Weights of a small transformer language model.
Training: a variant of Muon for these matrices, 5091 steps.
MLP neurons of a small language model. Each row is named by its layer, matrix (up: input weights) and neuron, and shows model dimensions 48-111. Each number is 50 + 10 x the weight over its row's rms, rounded and kept within 0 to 99.
After each neuron's rows, "fires on" lists the tokens most often at its 100 highest values on Wikipedia text that the model never trained on.

L6.up31:38 58 26 42 44 52 66 45 53 44 52 51 48 49 48 68 49 72 54 48 58 46 47 49 67 43 67 65 65 65 38 40 57 42 63 49 47 54 32 39 69 56 38 37 48 59 49 37 37 60 46 37 48 40 38 52 59 51 63 32 49 39 54 26
fires on: " the", "g", "s", "ic"

L7.up266:43 68 49 41 64 57 54 59 32 40 42 47 55 37 51 58 50 44 57 37 48 44 51 43 45 46 57 51 55 53 38 55 52 50 71 42 46 46 55 59 52 44 44 44 36 56 52 60 60 50 48 47 42 26 58 58 48 56 41 57 45 53 48 28
fires on: "h", "n", "l", "w", "arl"

L6.up512:46 53 52 62 48 69 46 56 51 69 46 40 53 57 47 62 52 48 38 49 56 36 54 49 50 36 59 45 40 65 48 60 51 43 60 44 53 42 30 36 36 19 49 43 34 56 49 49 52 26 62 47 42 67 48 34 46 44 55 49 35 55 51 36
fires on: "in", "ag", "en", "c", "am", "ell"

L5.up566:45 68 49 59 40 52 50 64 55 38 64 33 61 69 65 51 39 50 43 39 34 45 69 46 47 52 38 52 34 63 61 52 61 48 44 31 48 54 51 34 47 54 38 60 56 67 63 45 64 47 47 51 60 55 68 22 44 37 64 42 50 55 48 31
fires on: " re", " l", " pro", " in", " ex", " cl"

L5.up260:59 27 51 63 61 54 49 45 52 52 51 47 40 27 38 61 50 31 60 39 51 51 68 53 49 52 53 47 50 45 43 42 45 60 37 43 38 65 61 37 63 43 57 60 41 60 43 62 59 55 56 48 38 46 51 51 43 60 48 73 50 58 57 56
fires on: "as", "om", "et", "ad", "ide", "it"

L6.up21:46 59 42 53 53 47 58 46 72 57 46 65 58 62 42 58 77 34 51 50 45 41 52 39 59 53 38 38 55 33 54 35 57 44 47 33 55 68 48 47 38 52 49 45 41 62 50 46 60 64 63 35 52 43 62 33 49 43 53 42 44 53 56 33
fires on: "on", "v", "\"", "f", "h", "al"

L5.up104:41 51 46 80 47 62 25 57 48 59 42 48 64 52 64 35 43 33 49 43 47 37 41 39 51 51 45 49 48 53 48 49 56 44 57 56 54 44 54 44 54 62 50 37 51 58 66 59 56 35 38 52 57 45 54 52 27 54 40 47 31 57 41 56
fires on: " f", " Fl", " co", " p", "2"

L7.up525:57 54 37 46 59 36 69 62 62 49 46 56 49 40 47 55 46 40 46 36 66 43 63 59 44 38 60 27 48 66 52 54 52 51 58 43 37 47 33 43 41 47 51 62 39 55 31 51 36 57 35 76 38 42 53 39 39 49 69 47 49 58 30 45
fires on: "ol", " dep", "ro", "it"

L7.up456:61 51 42 65 49 55 41 49 41 39 61 42 52 30 58 51 39 56 35 45 40 40 41 46 59 60 31 50 67 33 51 53 43 47 57 53 56 45 56 42 49 53 66 58 53 51 60 50 65 58 28 33 59 47 49 50 45 48 49 56 55 66 57 57
fires on: " Mar", "ab", "an", "ad", " dec"

L7.up143:57 50 32 60 59 64 52 61 55 49 55 72 45 67 45 31 49 46 56 69 58 54 41 45 49 44 52 47 49 59 47 63 63 56 60 45 54 34 45 60 68 24 43 52 41 59 45 40 47 48 54 44 59 61 46 57 60 48 44 54 54 50 31 50
fires on: " her", "p", "y", "ong", "ust"

L8.up106:39 52 61 64 48 42 48 50 60 49 46 67 53 48 31 66 36 53 62 67 49 39 45 42 70 69 47 58 34 44 47 46 49 40 48 51 55 56 65 48 56 36 33 27 43 57 47 43 43 65 71 36 82 35 45 55 57 38 39 37 49 56 53 39
fires on: " ", "\n", "6"

L6.up90:40 54 47 63 51 43 53 31 67 45 35 51 58 57 45 59 54 50 46 68 59 45 39 39 53 65 40 51 50 62 44 42 67 68 38 38 59 62 45 46 54 43 40 41 55 52 44 46 53 30 45 45 45 46 45 32 38 42 46 51 28 52 27 56
fires on: "rit", "N", "ell", "ot", "P"

L8.up124:58 43 41 38 38 61 48 51 39 56 71 45 46 58 59 59 52 42 25 41 50 61 51 42 34 49 41 33 46 58 51 46 58 53 48 56 54 42 70 59 59 54 72 42 21 41 26 49 74 36 43 31 37 51 43 49 39 56 59 62 48 72 46 68
fires on: " Al", "l", "al", " cl", " ass", " tr"

L7.up56:54 27 60 65 44 48 54 54 60 39 64 52 45 37 37 47 56 50 46 73 39 55 45 48 55 57 65 34 32 55 62 30 55 60 60 47 48 41 60 40 40 51 73 54 51 39 52 30 50 66 50 61 73 50 41 66 29 41 57 41 57 55 38 33
fires on: " D", "on", "ern", "en", "ri", "er"

L6.up525:66 31 59 32 38 47 55 43 54 43 53 45 28 48 60 38 43 42 55 53 46 56 54 64 54 64 52 28 42 58 52 27 62 60 62 46 58 52 63 37 53 46 52 56 55 41 57 48 56 34 43 41 58 78 46 65 45 43 57 63 35 37 52 28
fires on: " D", "iv", " R", "on", "or", "ud"

L8.up308:67 61 43 40 56 65 70 40 67 71 33 45 55 28 39 62 56 57 48 50 42 52 57 69 38 66 54 45 53 50 56 42 59 38 45 46 47 42 49 59 41 38 57 55 48 66 54 49 42 49 47 50 40 56 44 48 57 45 65 46 40 45 24 46
fires on: "ol", "ist", " m", "el", "ed", "ro"

L5.up77:37 46 41 54 45 54 52 40 53 39 41 45 47 57 48 55 56 40 67 62 65 64 52 39 57 46 55 34 47 59 36 40 48 62 44 36 45 57 36 44 46 50 67 56 38 46 52 54 66 55 58 57 58 46 62 44 49 50 48 56 36 50 59 44
fires on: " s", " de", "ir", "av", "oc", "ri"

L7.up247:41 44 48 51 57 61 60 68 51 35 54 44 59 60 61 56 45 42 46 51 34 57 37 38 43 56 55 60 44 48 50 48 46 49 76 62 58 49 56 61 65 49 47 48 32 39 48 42 53 35 50 35 38 51 61 43 56 43 62 49 41 76 60 66
fires on: " not", " and", " ind", "l", "al"

L6.up312:55 30 45 50 45 45 52 51 48 61 50 55 49 40 70 63 43 52 42 49 48 58 43 56 60 44 52 53 44 55 49 46 65 61 30 49 43 61 32 52 54 57 55 57 50 48 59 32 53 50 50 44 41 43 49 53 76 56 59 24 42 44 60 54
fires on: "u", "ol", "ri", "ru", "ra"

L6.up174:54 49 44 51 54 71 49 46 38 47 36 46 28 56 38 58 58 58 50 52 44 62 56 32 46 37 51 53 30 58 45 60 59 59 54 58 54 27 60 63 41 46 50 63 41 47 61 48 33 36 59 61 39 43 68 47 43 32 76 59 68 31 55 52
fires on: "ing", " att", "on", "b", "e", "ward"

L5.up259:29 44 50 58 56 61 37 49 60 41 55 50 57 34 38 48 51 47 54 34 49 50 36 58 46 38 43 66 53 51 39 61 27 27 52 58 53 59 49 64 49 52 60 51 37 51 48 40 48 47 50 53 33 47 60 57 43 51 54 43 53 38 65 60
fires on: "ad", "ed", "ing", "ent", "est", "port"

L6.up29:54 44 52 51 68 56 50 49 48 40 60 43 60 36 61 48 25 35 60 63 47 58 58 37 74 59 48 46 40 50 48 58 34 61 47 55 48 58 35 42 51 45 52 53 34 41 32 38 45 56 60 53 30 52 68 57 45 51 54 36 69 62 68 29
fires on: " comp", " St", " Act", " sec", " re"

L7.up59:51 41 56 53 52 34 51 59 55 41 32 54 51 48 46 56 41 50 54 51 40 35 43 68 46 68 47 42 37 35 42 61 56 64 64 60 34 52 30 45 58 55 39 61 67 61 32 43 51 45 60 34 63 37 66 48 50 64 53 49 54 53 41 38
fires on: "al", "in", "S", "per", "it", "un"

L6.up491:43 59 32 58 47 55 69 60 69 41 24 54 37 50 50 66 63 40 61 47 52 60 54 47 39 53 42 43 57 58 38 51 48 41 38 52 68 31 49 53 40 68 47 57 39 30 42 56 57 59 43 46 55 37 41 50 62 55 59 47 56 36 50 48
fires on: "en", "os", "ar", "on", "ated", "inn"

L7.up344:55 30 36 59 43 61 52 63 28 36 51 46 43 62 55 49 50 55 45 48 56 63 55 41 53 65 51 43 44 31 68 52 50 66 50 59 55 50 52 59 43 55 34 53 56 37 39 75 54 31 31 45 51 64 37 52 51 53 68 53 45 39 46 54
fires on: " ret", " has", "at", "et", " ent", " t"

L8.up425:42 48 55 47 54 50 47 24 43 67 54 57 55 39 67 47 61 39 43 50 45 36 41 45 50 52 48 55 40 47 55 57 31 47 45 66 43 42 38 59 71 45 47 62 32 51 58 23 73 34 60 39 51 50 63 54 44 40 47 36 54 53 42 50
fires on: "v", "n", "qu", ",", "en", "m"

L5.up245:53 39 38 56 44 48 41 52 61 46 44 32 61 55 32 42 36 37 57 57 52 64 44 65 40 77 51 48 45 43 51 45 55 49 33 56 54 44 37 37 42 49 46 57 45 53 51 50 37 33 44 45 51 45 51 32 50 46 65 41 46 45 57 39
fires on: " an", " soc", " An", "enn", " dec"

L7.up253:43 52 42 44 61 51 47 52 54 57 44 52 36 53 44 41 33 40 56 62 66 39 52 56 42 48 30 44 44 41 76 57 60 57 29 69 45 51 36 55 46 69 52 55 45 52 46 50 48 36 51 45 43 70 64 57 39 47 45 42 46 44 47 52
fires on: " Ro", "p", " exp", " add", " R", " compet"

L6.up430:39 48 40 47 49 53 56 62 55 41 45 46 49 44 58 70 55 53 37 63 55 50 61 60 60 33 53 41 52 44 37 67 50 37 36 49 60 69 53 42 42 54 48 54 51 51 61 47 51 56 44 62 52 45 13 76 49 42 58 29 47 43 52 39
fires on: "ri", "ir", "on", " inter", "en"

L8.up394:46 40 44 56 65 54 57 28 60 51 41 48 50 31 60 65 56 53 50 50 55 59 56 56 74 54 57 62 52 61 49 45 53 42 72 43 50 48 48 62 36 44 44 56 46 48 63 36 34 44 41 54 59 47 50 70 65 62 57 42 52 49 59 48
fires on: " to", "-", "ri", "u"

L5.up261:39 66 44 65 46 44 59 41 45 50 49 62 30 46 47 56 53 41 40 43 45 64 42 52 67 64 53 59 41 52 63 42 61 46 55 51 57 43 52 43 42 52 48 47 41 50 47 53 32 77 46 29 38 67 48 59 34 33 56 54 50 61 33 43
fires on: " |", ",", "|", "-", "The", "\n\n"

L8.up372:58 66 43 47 57 54 59 45 42 48 68 57 44 51 49 43 52 37 35 35 45 35 48 58 44 55 54 38 58 41 67 53 54 34 50 47 45 55 59 54 45 76 36 51 46 53 47 75 42 29 45 51 37 35 37 48 53 38 52 54 39 56 36 46
fires on: "t", "l", "r", " no", "n", "p"

L6.up441:58 27 57 49 36 65 51 49 64 40 48 41 66 46 46 39 30 45 42 44 28 62 52 71 55 46 56 42 51 40 50 44 45 58 32 45 31 32 43 65 64 57 63 52 31 41 61 46 44 51 58 43 43 62 38 80 46 41 63 51 51 52 41 45
fires on: "or", "on", "ed", "in", "ued"

L5.up323:36 35 52 56 53 47 53 55 51 55 54 35 53 69 36 33 36 70 51 56 51 45 51 42 55 27 61 42 43 54 60 42 50 53 35 43 70 64 49 46 54 52 46 35 61 50 39 57 37 51 69 59 44 57 40 60 55 27 55 79 59 40 42 50
fires on: " public", " Pol", " popul", " national", "eder", "ol"

L5.up447:24 47 62 53 28 61 51 66 63 38 50 44 54 49 68 56 58 32 37 36 39 54 43 59 57 57 46 42 41 54 68 44 60 56 47 57 53 40 24 44 51 63 40 52 37 46 55 50 52 35 45 52 63 50 51 44 44 55 61 51 64 41 44 51
fires on: " describ", "od", " const", "est", " ext"

L8.up380:44 44 60 58 41 61 66 58 52 48 53 60 52 55 51 36 64 53 57 44 37 34 48 44 54 34 50 51 55 47 37 52 65 55 72 41 49 61 55 36 64 61 41 42 61 43 45 45 58 53 58 54 52 65 39 49 54 54 42 37 66 42 52 65
fires on: " H", "in", " w", " h", " he", "ip"

L8.up493:41 49 52 52 59 61 56 42 39 53 43 44 46 40 52 46 44 55 73 56 60 53 66 53 41 63 42 44 38 55 70 42 61 52 41 39 62 50 53 54 42 43 37 41 51 47 40 49 42 40 54 45 32 47 72 49 43 56 46 65 53 50 44 58
fires on: " M", " N", " m", " v", "-", " l"

L8.up454:65 37 45 62 41 49 50 33 69 57 49 51 70 41 33 59 58 41 63 48 26 68 51 41 70 43 60 43 38 39 49 53 59 45 48 49 57 46 45 37 45 54 51 53 53 43 54 52 65 45 50 54 43 53 68 52 41 39 58 43 41 35 54 39
fires on: "er", "e", "on", "or", " by", "m"

L8.up494:33 38 30 50 62 53 62 51 47 49 32 47 56 56 45 56 55 27 47 45 52 61 70 64 52 51 46 42 52 58 61 58 41 52 55 31 48 43 44 30 34 33 67 56 58 45 56 55 56 52 64 46 51 48 61 41 46 45 48 55 44 50 32 65
fires on: "us", "h", " a", "ia", "l"

L8.up449:52 32 61 48 58 49 46 43 43 47 52 51 52 30 42 63 45 46 72 52 31 62 61 31 59 67 52 49 49 45 42 38 64 45 64 58 48 47 61 53 54 54 40 39 48 68 57 47 54 38 78 37 37 51 68 25 37 60 58 45 49 63 35 48
fires on: "ack", "et", "ad", "oot", "ot"

L7.up541:54 40 52 55 68 41 55 62 39 47 49 44 56 50 36 47 58 42 60 58 43 62 41 57 47 52 62 61 44 36 42 39 42 62 38 62 49 47 46 52 45 55 44 34 41 30 39 45 60 48 57 35 55 54 52 48 56 53 44 50 45 66 50 54
fires on: "at", "z", "al", "ous", "ation", "ate"

L7.up134:49 34 59 57 59 42 44 69 58 54 49 44 41 63 41 80 42 32 44 64 48 55 57 56 60 60 49 61 48 43 42 44 41 42 68 41 43 54 54 45 54 57 30 62 48 58 58 46 55 45 42 63 60 43 47 54 55 39 51 49 61 44 45 56
fires on: "6", "w", " prov", " dec", " w", "iv"

L5.up503:52 36 62 63 42 50 51 42 45 54 32 35 54 43 74 51 57 28 50 61 56 43 67 36 57 28 46 46 48 56 57 61 47 51 55 41 42 29 44 38 53 50 49 53 59 50 67 38 47 48 72 42 48 62 67 35 49 43 58 56 62 71 46 45
fires on: "in", " Qu", " qu", "n", "qu", "te"

L7.up332:54 54 36 56 63 52 50 70 57 33 36 40 58 55 51 36 52 45 62 40 63 48 52 47 49 51 60 51 52 50 53 46 40 45 53 54 44 58 41 50 59 65 60 45 55 50 58 45 37 61 54 61 50 41 51 33 51 45 53 33 53 48 68 37
fires on: "ic", "f", "o", "s", "\n\n", " f"

L7.up65:41 45 55 57 61 78 38 61 46 72 44 63 41 37 39 57 49 52 60 55 36 40 55 51 49 58 55 43 46 45 58 57 53 51 36 41 57 45 67 42 51 43 41 54 38 25 37 48 46 61 47 68 52 50 47 57 39 52 45 51 58 43 39 47
fires on: " G", " B", " H", " g", "l"

L7.up566:61 56 52 37 55 63 45 56 55 59 39 50 47 37 47 57 52 35 46 49 64 42 61 61 41 55 37 47 45 42 45 37 31 56 57 41 53 54 43 53 44 50 58 55 51 38 48 39 56 58 45 53 40 50 82 27 38 57 48 41 37 59 51 46
fires on: "f", "as", "b", "h", "s", "1"

L6.up138:54 49 39 67 62 74 37 48 59 69 38 40 35 48 45 42 48 62 52 59 64 54 58 46 52 65 35 33 57 59 65 40 49 52 36 42 37 47 54 41 57 61 52 60 48 52 47 56 50 72 47 65 51 50 39 67 38 47 62 56 33 49 53 51
fires on: "1", " b", "istory", "ate", "ign", " career"

L5.up124:50 44 55 54 59 71 50 50 41 34 53 44 73 41 78 33 51 50 68 37 44 53 44 52 63 41 51 38 57 48 42 55 46 46 57 45 43 49 51 43 50 42 52 37 51 37 47 44 48 54 55 61 45 69 58 42 63 54 62 43 59 38 61 48
fires on: "ch", " h", " ch", " H", "h"

L5.up237:46 53 37 47 57 65 50 57 54 43 50 62 54 85 43 63 35 50 60 42 43 68 44 48 52 37 59 61 58 61 60 38 52 54 55 62 48 50 56 49 42 52 66 47 48 48 45 51 45 61 61 42 56 41 44 51 57 38 51 49 69 60 46 30
fires on: " A", " Cent", " North", "p", " at", " R"

L5.up293:45 36 58 30 49 54 49 44 57 59 47 67 20 39 54 59 58 48 47 56 37 60 40 49 44 27 53 46 46 51 59 59 52 31 35 58 55 43 61 60 49 49 67 45 34 37 40 36 32 57 61 54 34 49 47 41 39 54 50 41 60 54 60 47
fires on: "ong", "ct", "ound", "ig", "ed", "ield"

L6.up14:61 49 63 50 54 39 55 39 38 51 70 58 46 41 33 48 33 34 47 44 40 72 61 45 48 42 43 61 45 53 65 56 63 52 38 59 54 41 33 40 49 39 50 45 31 44 46 53 63 52 67 41 47 51 54 39 55 53 41 42 43 43 26 55
fires on: " G", " Mc", " al", " pro", "-", " rece"

L8.up184:75 60 35 43 41 43 44 53 45 33 36 45 47 64 53 43 54 67 29 45 42 42 37 42 54 67 61 35 61 51 48 51 57 56 51 42 47 42 42 58 47 47 55 33 52 35 59 49 60 35 43 45 53 53 59 46 38 60 39 33 44 44 48 65
fires on: " f", "az", " so", "ce"

L7.up564:41 54 39 46 52 49 53 34 54 56 43 41 37 47 58 44 44 50 78 46 50 49 44 48 39 53 37 66 59 61 51 39 61 56 50 46 69 49 39 43 42 30 41 63 48 28 40 39 52 41 53 25 41 56 49 67 70 44 36 40 53 45 53 74
fires on: "r", ",", "at", " age", " th", " Record"

L5.up451:53 48 49 50 50 61 48 52 57 53 38 49 37 63 54 53 51 52 77 46 40 52 49 46 44 41 59 55 58 49 61 46 40 68 67 41 53 45 45 45 68 35 46 49 47 42 59 37 60 49 31 66 50 42 40 45 27 48 46 27 50 50 54 36
fires on: " m", " d", "os", " att", " h", "on"

L6.up88:51 36 39 50 47 41 51 56 70 58 60 53 63 54 53 64 37 55 41 46 44 39 50 39 62 55 56 43 44 56 58 47 33 39 49 40 44 56 53 72 48 48 56 42 40 44 50 32 42 37 53 60 61 58 46 57 66 30 33 58 58 49 51 56
fires on: "u", "l", "w", "st"

L8.up302:53 55 49 34 52 27 71 56 39 54 60 52 59 47 55 36 48 57 56 41 62 48 42 53 53 45 44 58 61 53 48 48 50 60 32 49 65 44 33 54 65 24 37 69 39 32 46 58 52 58 32 48 46 51 53 44 49 39 48 34 59 60 50 57
fires on: " a", ",", " to"

L7.up504:45 33 42 57 41 58 38 47 40 65 38 60 46 42 58 44 54 49 46 38 43 52 52 59 53 45 42 67 33 74 53 48 48 62 47 47 39 66 32 49 39 32 41 54 44 41 54 35 67 69 50 47 59 30 51 57 32 51 38 49 48 54 60 51
fires on: "ou", "ad", "-", "air"

L6.up572:54 47 66 39 51 68 55 32 68 49 70 57 50 60 56 40 53 51 55 32 49 37 62 33 50 34 49 52 52 57 62 56 62 56 42 42 47 38 42 40 67 46 43 44 51 26 25 42 36 42 64 48 57 44 69 46 56 47 44 64 51 46 38 47
fires on: "t", " T", " t", " st"

L7.up315:41 36 42 42 63 42 55 68 60 53 45 34 44 34 57 65 68 66 43 38 45 42 38 54 39 44 58 35 52 52 44 61 49 44 46 58 40 41 31 68 62 67 66 61 57 48 44 40 52 62 52 38 39 45 56 70 55 49 40 52 27 44 57 31
fires on: " this", "other", " ", " his", " he", " the"

L5.up497:35 45 41 63 58 40 50 67 53 55 50 38 57 54 51 56 52 51 44 30 53 57 43 39 46 44 46 64 46 47 56 26 60 40 43 44 58 66 33 43 52 35 42 67 51 44 37 45 45 36 44 55 59 49 42 43 52 45 61 29 55 53 47 54
fires on: " |", "2", "em", "ast", " met"

L6.up570:54 48 64 38 43 57 43 32 42 43 64 40 49 62 45 45 55 44 43 49 49 61 63 48 64 61 28 67 45 61 49 51 73 47 32 39 55 43 62 41 40 68 59 45 43 50 43 57 43 56 69 47 53 40 78 64 57 42 46 50 49 35 49 41
fires on: "s", "-", "–"

L5.up270:49 43 48 58 46 71 47 51 33 60 51 57 50 41 47 45 55 46 45 46 47 61 55 56 58 55 43 41 47 36 55 49 59 26 71 68 42 59 58 58 64 44 59 58 48 44 42 58 58 43 60 54 59 45 76 42 50 41 34 35 63 41 75 49
fires on: "el", "b", "ro", "w"

L8.up270:46 46 25 62 61 64 25 44 62 55 50 31 55 59 63 42 61 38 59 50 71 33 43 56 44 42 47 43 60 50 70 40 38 53 43 46 49 56 49 38 52 50 42 36 49 46 42 52 79 63 48 35 46 51 51 43 61 57 31 56 28 57 54 62
fires on: "h", "th", ":", " th", " Sh", " F"

L5.up549:49 43 44 51 39 39 78 54 53 33 50 54 39 61 57 41 55 59 71 38 47 37 50 40 48 52 54 62 54 42 38 52 37 54 42 46 56 38 53 29 48 37 53 58 61 52 64 45 39 42 38 57 55 59 39 38 34 33 52 57 58 39 54 30
fires on: "ar", "l", "e", "ars"

L6.up509:55 64 58 60 37 65 41 43 66 56 40 39 73 66 41 66 47 55 50 62 40 48 38 50 54 60 44 65 32 51 51 65 51 59 62 43 44 41 50 54 41 46 47 48 33 44 56 46 47 43 66 69 56 29 61 35 63 49 50 52 51 39 53 48
fires on: " and", "w", "i", "9", "8"

L5.up166:28 56 65 66 39 74 53 41 53 40 55 56 54 58 41 54 59 58 52 35 56 43 37 32 32 44 71 43 48 39 50 46 43 63 57 52 23 35 32 62 65 39 50 53 50 53 42 55 43 54 46 41 43 35 59 33 53 50 55 50 48 47 47 62
fires on: " w", " t", " f", "t", "id", " s"

L5.up8:65 53 46 60 46 41 44 43 51 67 53 47 63 70 45 50 55 43 29 53 64 51 44 67 33 65 54 49 26 38 69 42 73 44 49 56 43 55 37 45 66 54 41 54 41 50 47 42 57 31 41 45 48 37 56 51 28 60 46 62 53 50 46 27
fires on: "s", "al", "in", " d", "as"

L8.up520:49 39 53 38 50 42 43 54 25 70 50 36 38 45 46 51 54 49 58 60 41 51 58 40 55 51 40 33 41 63 61 54 56 46 63 32 57 46 45 42 44 43 72 52 41 51 59 43 63 53 57 42 44 63 58 38 39 50 43 45 58 70 42 53
fires on: "t", "or", " R", "m", "ag", "ell"

L8.up306:48 33 48 54 33 42 42 29 61 56 22 40 54 44 51 67 39 60 51 61 45 63 72 38 56 43 64 60 59 58 53 42 35 55 53 42 55 46 45 54 42 51 55 42 53 48 44 56 42 19 64 49 52 45 61 42 56 40 58 32 42 59 39 49
fires on: " e", "re", "p", " O", "ou"

L6.up46:42 39 48 43 45 60 48 60 51 58 63 41 61 64 35 71 48 42 56 46 27 54 34 53 63 49 40 47 37 35 45 60 49 48 41 53 47 52 48 50 57 48 63 67 35 37 45 45 47 50 36 64 43 56 42 37 49 69 62 37 63 37 36 35
fires on: " of", "em", "ed", "man", "isc"

L7.up365:52 54 34 29 29 51 60 68 48 46 56 36 46 57 47 61 58 50 42 62 60 54 56 56 38 66 60 39 41 57 38 42 70 45 50 54 44 54 47 69 55 34 64 61 39 47 34 45 46 49 58 55 49 30 35 39 50 72 48 42 43 55 41 41
fires on: "el", "em", "ac", "ur", "ro", "N"

L5.up276:54 49 26 63 36 52 43 44 52 53 52 34 47 48 48 38 59 56 56 59 51 52 34 50 48 57 73 56 56 54 71 50 53 45 57 45 45 42 49 57 60 38 54 40 44 54 50 42 67 61 57 49 43 54 48 42 55 46 61 46 30 46 56 44
fires on: " bec", "iv", "ved", "ur", " ag", "ent"

L5.up70:63 51 47 56 30 31 52 57 50 51 63 37 45 61 49 55 51 48 46 48 29 47 54 43 63 27 40 49 58 64 51 54 50 58 46 45 48 43 56 33 49 44 32 60 56 50 42 70 77 47 44 38 54 46 58 61 50 39 63 52 44 58 54 50
fires on: "ot", "iv", "ov", "at", "ak", "up"

L7.up308:46 54 41 47 54 57 41 57 57 48 63 52 47 41 61 58 46 52 48 52 46 57 49 59 49 49 48 41 53 66 47 51 64 57 56 57 54 51 33 27 60 52 48 35 56 43 29 42 62 40 61 50 49 37 41 35 68 63 56 43 58 45 52 49
fires on: "ist", "er", "or", "est", "-", "ount"

L7.up568:44 67 59 45 31 56 34 51 61 57 37 57 58 46 37 45 68 57 56 55 60 47 51 57 51 68 52 52 64 41 59 41 46 46 51 61 48 47 51 57 57 38 30 37 26 33 57 49 59 42 65 45 33 47 46 46 59 42 58 43 36 36 39 58
fires on: "p", " p", "5", "9", "6", "8"

L6.up284:33 52 40 59 56 54 50 56 53 50 54 52 47 50 56 65 47 62 59 42 43 41 47 39 61 58 46 62 43 49 39 38 70 56 56 48 61 63 36 79 32 50 31 53 49 35 65 27 46 42 45 40 52 43 49 50 50 47 46 45 63 50 75 60
fires on: "w", "ot", "fer", "b", "ce"

L5.up508:64 38 65 69 55 39 47 39 54 52 45 46 57 55 68 68 48 50 56 49 35 41 38 51 45 59 40 53 54 58 43 51 56 59 29 52 44 33 57 47 51 50 30 50 56 53 42 46 62 39 48 34 56 41 42 46 56 46 52 53 47 52 64 30
fires on: "ov", "ev", "av", "at", "r"

L5.up256:35 29 16 53 58 60 60 49 31 40 66 48 58 39 51 58 44 47 63 66 46 59 62 45 53 54 57 32 36 62 67 53 45 49 45 38 39 34 47 46 66 57 53 72 55 64 61 34 44 49 70 70 46 40 45 55 22 51 46 56 54 43 47 42
fires on: " ob", " re", "it", " comp", " Comp", " la"

L8.up473:26 51 20 41 58 57 54 63 41 25 44 53 44 50 51 43 61 68 53 47 52 46 55 44 48 48 52 59 50 61 34 51 55 65 57 28 35 47 52 45 55 75 51 74 50 43 60 52 40 39 50 44 38 62 59 53 35 53 71 66 59 46 54 32
fires on: " h", "b", "ing", "ly", "o", " to"

L6.up470:54 66 39 56 45 56 65 54 61 51 46 49 40 44 54 57 53 42 68 42 46 60 45 54 48 58 54 53 42 39 61 60 43 78 41 21 38 54 48 69 45 63 73 43 54 60 47 52 54 65 39 51 39 37 62 49 48 53 40 61 25 48 58 56
fires on: "k", "el", "h", "l", "z", "s"